MLP neurons of a small language model. Each row is named by its layer, matrix (gate and up: input weights; down: output weights) and neuron, and shows model dimensions 0-95. Each number is 50 + 12 x the weight over its row's rms, rounded and kept within 0 to 99. A neuron's up and down rows have the sign that makes its largest values positive.
After each neuron's rows, "fires in" lists the words (lower case) most often at its 100 highest values on Wikipedia text that the model never trained on; "fires after" lists the tokens most often just before its 100 highest values on Wikipedia text that the model never trained on.

L3.gate37:50 50 43 38 18 61 69 38 55 45 66 34 54 70 48 44 57 69 39 52 53 71 51 49 57 71 46 45 55 60 45 73 54 55 34 39 59 44 55 50 68 55 53 42 48 54 38 52 48 63 59 48 73 53 59 48 54 65 54 53 55 55 48 63 44 56 31 19 41 41 51 39 49 50 28 69 50 53 33 52 38 61 54 62 67 37 48 38 72 49 63 48 46 53 45 56
L3.up37:62 54 43 40 47 58 49 60 49 73 49 48 33 47 54 41 38 57 45 52 59 40 50 54 49 69 38 50 58 79 37 53 39 49 46 41 44 36 58 35 36 33 27 64 48 76 56 56 59 42 36 43 57 32 63 53 47 35 58 61 50 53 40 49 58 55 36 43 56 51 54 43 33 37 75 47 45 52 52 41 31 66 59 57 62 53 58 43 48 28 50 45 33 40 54 66
L3.down37:58 52 45 59 75 50 43 39 63 64 55 48 38 23 53 35 34 40 45 43 61 55 50 43 45 52 68 56 37 53 41 58 76 44 46 53 47 29 39 48 55 50 37 50 43 67 36 76 68 52 58 30 61 57 41 43 54 54 58 47 35 48 58 53 54 63 61 54 76 35 37 39 65 57 55 48 49 64 44 39 71 53 66 48 60 44 46 48 57 45 62 64 41 45 61 42
fires in: "first", "last", "london"
fires after: " l", " the", " L", " F"

L3.gate475:70 52 49 59 40 49 52 66 55 68 48 69 54 49 32 55 60 43 38 70 36 38 39 37 42 55 46 45 59 60 51 42 47 57 57 50 42 30 51 58 60 44 27 52 47 20 45 36 31 56 48 45 47 35 43 52 52 31 56 10 64 65 67 66 42 57 60 36 54 58 49 45 57 51 34 45 53 40 58 49 72 51 37 61 42 69 43 41 59 23 49 37 47 56 43 42
L3.up475:65 78 49 66 31 44 67 63 28 55 64 49 53 66 46 49 57 58 28 69 51 43 50 52 55 45 38 38 58 54 57 40 44 49 38 59 42 34 50 53 52 37 28 57 35 66 77 49 43 43 36 32 49 42 75 68 66 47 31 79 58 62 45 52 59 36 41 51 19 67 67 44 58 63 50 43 49 67 56 40 51 46 55 53 42 46 31 54 60 46 36 48 53 56 52 63
L3.down475:62 51 53 61 60 33 70 56 47 41 50 64 64 43 57 69 49 31 63 41 45 26 64 31 38 50 62 41 59 62 50 46 25 52 53 64 37 45 54 80 74 29 48 39 49 32 44 49 53 23 56 52 31 48 52 53 68 51 37 57 42 36 53 53 21 48 48 56 50 37 58 50 37 57 36 55 74 55 42 38 78 44 47 35 31 38 52 46 40 36 53 47 41 56 50 61
fires in: "it", "thailand", "italy", "its"
fires after: ".", "I", " Th", ",", "A"

L4.gate245:68 62 27 32 54 74 53 46 45 68 27 41 32 54 70 36 56 46 66 58 43 31 38 21 60 39 58 51 44 38 50 46 47 55 55 31 51 27 50 41 41 57 28 53 65 32 37 38 47 46 57 47 55 36 31 65 68 37 54 54 67 45 58 60 55 50 37 40 31 35 40 61 48 44 45 43 43 59 56 41 60 67 51 38 53 55 56 62 47 82 49 56 46 38 28 54
L4.up245:79 40 44 50 61 49 31 69 57 66 35 67 53 68 48 21 50 53 58 50 31 46 60 66 34 45 43 56 32 65 30 58 51 56 46 50 66 40 54 53 40 76 45 39 63 40 56 43 47 44 59 46 35 55 13 37 43 37 72 40 60 43 46 50 55 36 57 36 43 52 57 61 57 28 63 53 48 49 40 60 55 58 53 46 61 58 55 73 40 31 59 32 33 43 31 42
L4.down245:52 51 40 62 47 42 22 51 54 60 35 65 78 51 41 38 58 51 56 55 42 31 54 51 36 64 74 56 59 35 20 58 52 48 55 69 52 51 54 55 29 59 29 34 59 52 55 41 75 38 47 40 46 69 48 56 52 36 31 69 49 41 52 53 48 31 60 43 36 33 45 56 56 45 53 56 44 61 35 59 50 61 23 53 55 48 72 77 52 57 46 65 30 65 38 38
fires in: "a", "after", "as"
fires after: ".", "\n", " \"", "s.", "es."

L3.gate287:51 43 41 38 46 32 67 52 33 69 57 51 55 47 45 46 47 41 38 63 73 64 63 58 33 45 56 50 46 50 32 71 41 38 51 43 68 61 40 41 39 54 41 47 47 59 60 53 51 42 64 54 41 55 47 29 38 44 56 50 55 54 38 44 46 47 62 51 49 34 46 54 30 57 67 56 48 35 29 43 31 34 27 44 43 52 21 41 63 68 41 63 35 50 46 67
L3.up287:45 69 41 40 42 44 60 43 60 43 57 59 35 54 62 67 59 60 54 36 36 59 67 38 45 27 46 57 57 29 17 59 42 58 62 29 56 45 62 41 51 44 47 52 42 60 44 52 42 43 44 39 51 51 42 25 33 64 68 73 40 44 71 66 28 59 46 22 58 43 30 41 40 50 70 35 39 48 34 48 57 63 36 49 39 37 32 59 45 49 45 65 51 31 67 57
L3.down287:52 26 58 61 39 31 38 42 48 44 59 46 67 15 45 42 47 48 47 43 47 62 39 73 45 74 54 58 68 34 39 55 53 57 62 62 61 43 41 33 65 68 53 43 47 37 60 48 61 46 43 37 14 52 62 63 29 61 62 22 57 52 41 75 45 17 43 68 56 62 53 49 78 36 41 36 42 62 45 41 59 44 58 47 48 31 38 44 78 61 53 53 55 29 50 47
fires in: "these", "world", "completed", "subsequently", "subsequent"
fires after: " comp", " the", " sub", " w", " The", " al"

L4.gate277:50 56 46 37 40 48 43 28 72 50 55 39 59 49 46 38 66 43 55 49 54 42 75 15 50 54 36 54 44 38 43 66 36 65 66 73 66 37 48 38 66 51 49 39 58 42 37 68 53 35 55 58 53 44 29 54 34 51 63 63 62 38 80 48 65 43 71 47 68 69 59 37 77 49 51 44 56 56 44 46 64 41 34 66 54 52 37 53 37 54 63 49 44 51 49 26
L4.up277:51 64 31 51 35 31 53 64 40 51 59 58 56 42 53 47 46 48 48 56 73 45 40 60 43 46 73 42 48 59 57 38 43 50 51 66 37 55 67 45 30 46 57 40 64 23 28 59 49 33 40 66 44 46 42 43 36 57 54 34 47 57 65 42 70 54 60 60 66 46 57 53 44 74 50 35 51 53 49 65 51 17 38 38 43 52 44 62 51 39 45 52 60 48 44 47
L4.down277:49 41 64 59 65 42 54 41 55 53 61 53 44 37 54 47 40 38 56 32 52 69 58 49 29 63 66 50 58 40 47 37 51 46 57 61 47 47 37 42 53 45 69 66 43 55 48 41 57 48 37 53 23 47 26 53 52 25 31 44 52 55 61 42 39 67 45 56 17 42 51 54 50 49 49 39 59 35 34 54 34 40 45 42 55 35 43 51 59 32 45 47 55 38 46 48
fires in: "it", "paris", "thailand", "this"
fires after: ".", "ar", "is", "z", "ail", " Th"

L4.gate301:43 40 57 45 38 61 50 75 26 82 42 32 45 63 37 49 41 45 38 62 37 49 38 57 58 53 42 63 38 50 39 68 36 64 70 37 39 48 45 48 31 48 55 51 67 62 60 48 79 45 42 51 43 42 49 46 45 60 55 65 35 46 41 54 59 32 28 54 71 36 46 41 51 74 55 58 53 72 47 57 58 66 47 50 57 34 55 44 68 47 42 57 49 57 45 53
L4.up301:26 32 44 79 58 31 47 39 63 44 54 48 50 34 57 54 32 39 44 47 43 40 56 40 63 53 47 50 55 60 51 52 52 52 47 40 61 45 69 47 31 43 54 57 31 54 49 67 44 43 25 46 74 33 47 47 75 44 56 54 45 47 34 38 49 54 47 70 44 51 41 32 42 35 43 51 45 63 49 16 55 46 49 42 64 85 46 46 40 28 77 60 53 78 49 48
L4.down301:39 41 51 37 41 50 45 49 53 61 48 53 50 43 41 48 65 33 53 57 64 40 59 54 40 65 70 47 71 73 50 58 46 50 27 47 44 48 47 58 51 69 52 55 16 49 64 62 63 64 40 54 88 26 36 40 58 32 50 46 43 59 70 37 31 63 54 60 43 47 31 50 30 33 32 50 52 61 59 32 50 45 54 47 92 57 65 41 45 25 41 60 37 56 41 55
fires in: "first", "only", "last"
fires after: " the", " F", "'s", " l", " The", " his"

L4.gate162:53 47 44 35 61 54 55 57 46 55 46 57 36 47 57 45 39 70 61 41 62 59 65 45 40 46 60 67 38 65 46 52 63 43 32 65 55 43 57 35 36 48 47 40 51 52 68 60 58 31 46 20 64 58 47 54 49 45 50 70 49 64 60 59 53 42 40 64 73 51 33 51 64 70 40 47 44 65 62 43 67 40 34 47 29 62 48 23 80 42 52 46 48 44 46 54
L4.up162:52 64 44 53 44 71 54 49 65 61 51 44 59 48 47 25 41 56 58 56 42 44 61 59 54 52 55 60 60 39 34 40 76 56 59 62 51 53 66 59 24 56 15 35 32 40 64 70 45 29 44 44 68 52 38 43 64 48 55 52 72 57 58 47 57 56 35 52 55 62 47 49 63 48 52 69 47 61 30 33 57 68 57 54 74 45 49 48 64 47 48 54 51 42 46 61
L4.down162:48 73 46 41 41 53 44 51 38 45 50 41 59 39 39 58 62 37 53 30 46 27 47 47 43 69 88 66 52 43 52 52 44 50 38 43 52 39 54 23 34 55 46 59 51 45 49 53 41 63 50 66 62 43 28 52 55 67 57 44 62 61 58 69 38 69 44 30 36 41 34 40 55 76 50 37 63 66 50 65 53 37 32 61 44 48 45 69 37 79 46 40 62 59 26 55
fires in: "one", "a", "after", "as", "that"
fires after: "\n", ".", " O", " and", "es.", " was"

L4.gate188:42 50 37 36 29 49 50 64 45 55 33 59 55 46 52 69 33 56 38 63 36 37 62 60 55 30 38 46 43 72 57 39 52 46 48 31 47 70 52 61 56 56 32 64 55 54 48 33 65 52 25 74 50 60 49 53 60 45 42 54 44 59 51 55 16 72 58 48 55 77 50 46 61 46 27 40 47 30 54 47 37 64 55 51 65 68 39 51 37 63 57 40 51 45 50 50
L4.up188:31 46 39 70 52 50 36 44 63 35 25 61 42 65 68 49 53 71 56 35 45 56 54 20 54 67 71 58 38 70 31 53 53 50 48 54 59 55 51 59 36 41 60 33 54 43 52 52 59 57 78 57 59 58 51 55 31 51 68 77 35 30 35 44 39 55 43 51 53 41 31 51 51 58 54 57 56 61 65 44 63 65 32 69 51 66 65 54 52 37 45 53 37 54 66 25
L4.down188:55 35 43 50 43 41 33 26 64 47 42 46 62 58 68 50 70 48 33 40 47 42 48 58 45 58 42 61 56 41 66 67 54 58 57 48 59 42 35 44 49 59 47 54 63 41 59 55 52 40 52 44 49 59 25 53 61 35 33 42 50 37 64 51 33 51 49 42 56 31 67 72 45 42 39 57 30 40 56 57 80 49 48 62 35 22 51 73 35 65 49 75 55 30 45 56
fires in: "won", "business", "based", "with"
fires after: " b", " w", " W", " B"

L4.gate497:63 49 35 32 62 44 42 70 42 32 36 47 50 56 34 63 60 47 46 59 44 53 57 48 42 58 65 57 37 43 49 39 40 37 62 57 54 57 54 32 60 42 65 72 65 48 51 44 51 40 60 28 47 32 44 49 43 61 40 49 54 38 43 63 49 59 51 24 50 58 52 58 50 42 45 54 71 65 58 67 45 23 37 41 37 49 39 34 40 54 48 33 56 19 39 64
L4.up497:48 39 36 30 59 64 66 64 40 48 36 53 44 38 39 37 59 61 46 51 49 62 35 45 50 63 54 56 39 68 41 34 44 29 53 41 34 63 50 51 54 59 61 43 53 36 45 62 79 46 50 25 38 49 68 32 26 41 57 35 38 40 42 37 47 31 64 34 55 56 58 38 57 42 38 58 55 31 70 69 52 43 68 33 54 47 56 55 70 24 40 38 40 40 44 47
L4.down497:45 44 22 59 51 73 72 64 47 53 37 38 58 54 38 30 50 28 46 38 34 50 67 45 37 57 58 43 36 49 71 50 67 49 48 31 53 41 52 37 53 47 46 46 44 42 49 81 67 69 49 53 43 58 55 57 34 39 50 42 78 61 37 48 66 44 68 57 32 36 35 44 55 59 70 68 54 63 73 52 54 37 47 35 34 37 56 51 61 56 53 47 41 40 45 34
fires in: "m", "km", "cm", "ft", "mi", "mm"
fires after: " k", " c", " f", " m", "00", ".5"

L4.gate36:53 70 50 57 57 36 59 29 65 66 55 51 54 32 83 39 40 56 42 63 58 56 27 53 42 62 50 66 44 68 37 66 54 49 66 63 59 42 38 47 50 37 31 50 77 36 55 37 57 76 51 35 59 39 41 62 47 51 54 39 25 42 70 65 34 43 46 73 65 53 24 38 42 52 43 53 50 38 37 30 50 34 55 40 49 54 45 43 56 57 47 56 43 74 36 29
L4.up36:55 43 43 53 38 36 59 57 50 63 44 54 66 45 47 48 34 44 55 62 59 51 47 69 44 59 36 70 50 61 54 36 43 35 68 67 48 59 36 41 29 46 36 40 72 44 37 65 65 71 54 45 72 40 43 46 53 54 43 62 32 45 57 62 46 30 50 59 74 40 20 32 39 51 55 31 48 17 57 35 45 48 48 47 65 46 62 39 47 66 46 62 45 58 58 35
L4.down36:75 34 51 53 34 53 63 48 54 47 47 47 41 47 57 62 28 47 65 58 59 44 48 48 61 63 51 42 46 59 58 48 45 38 50 51 40 60 34 71 33 53 80 54 41 57 53 50 45 55 49 66 37 47 51 34 67 51 51 63 49 44 43 53 56 24 61 35 52 48 51 48 59 66 69 71 57 42 73 55 52 48 40 30 54 33 68 45 08 65 57 49 50 36 56 47
fires in: "four", "three", "19", "fight", "background", "18"
fires after: " f", " |", "ack", "ra", " a"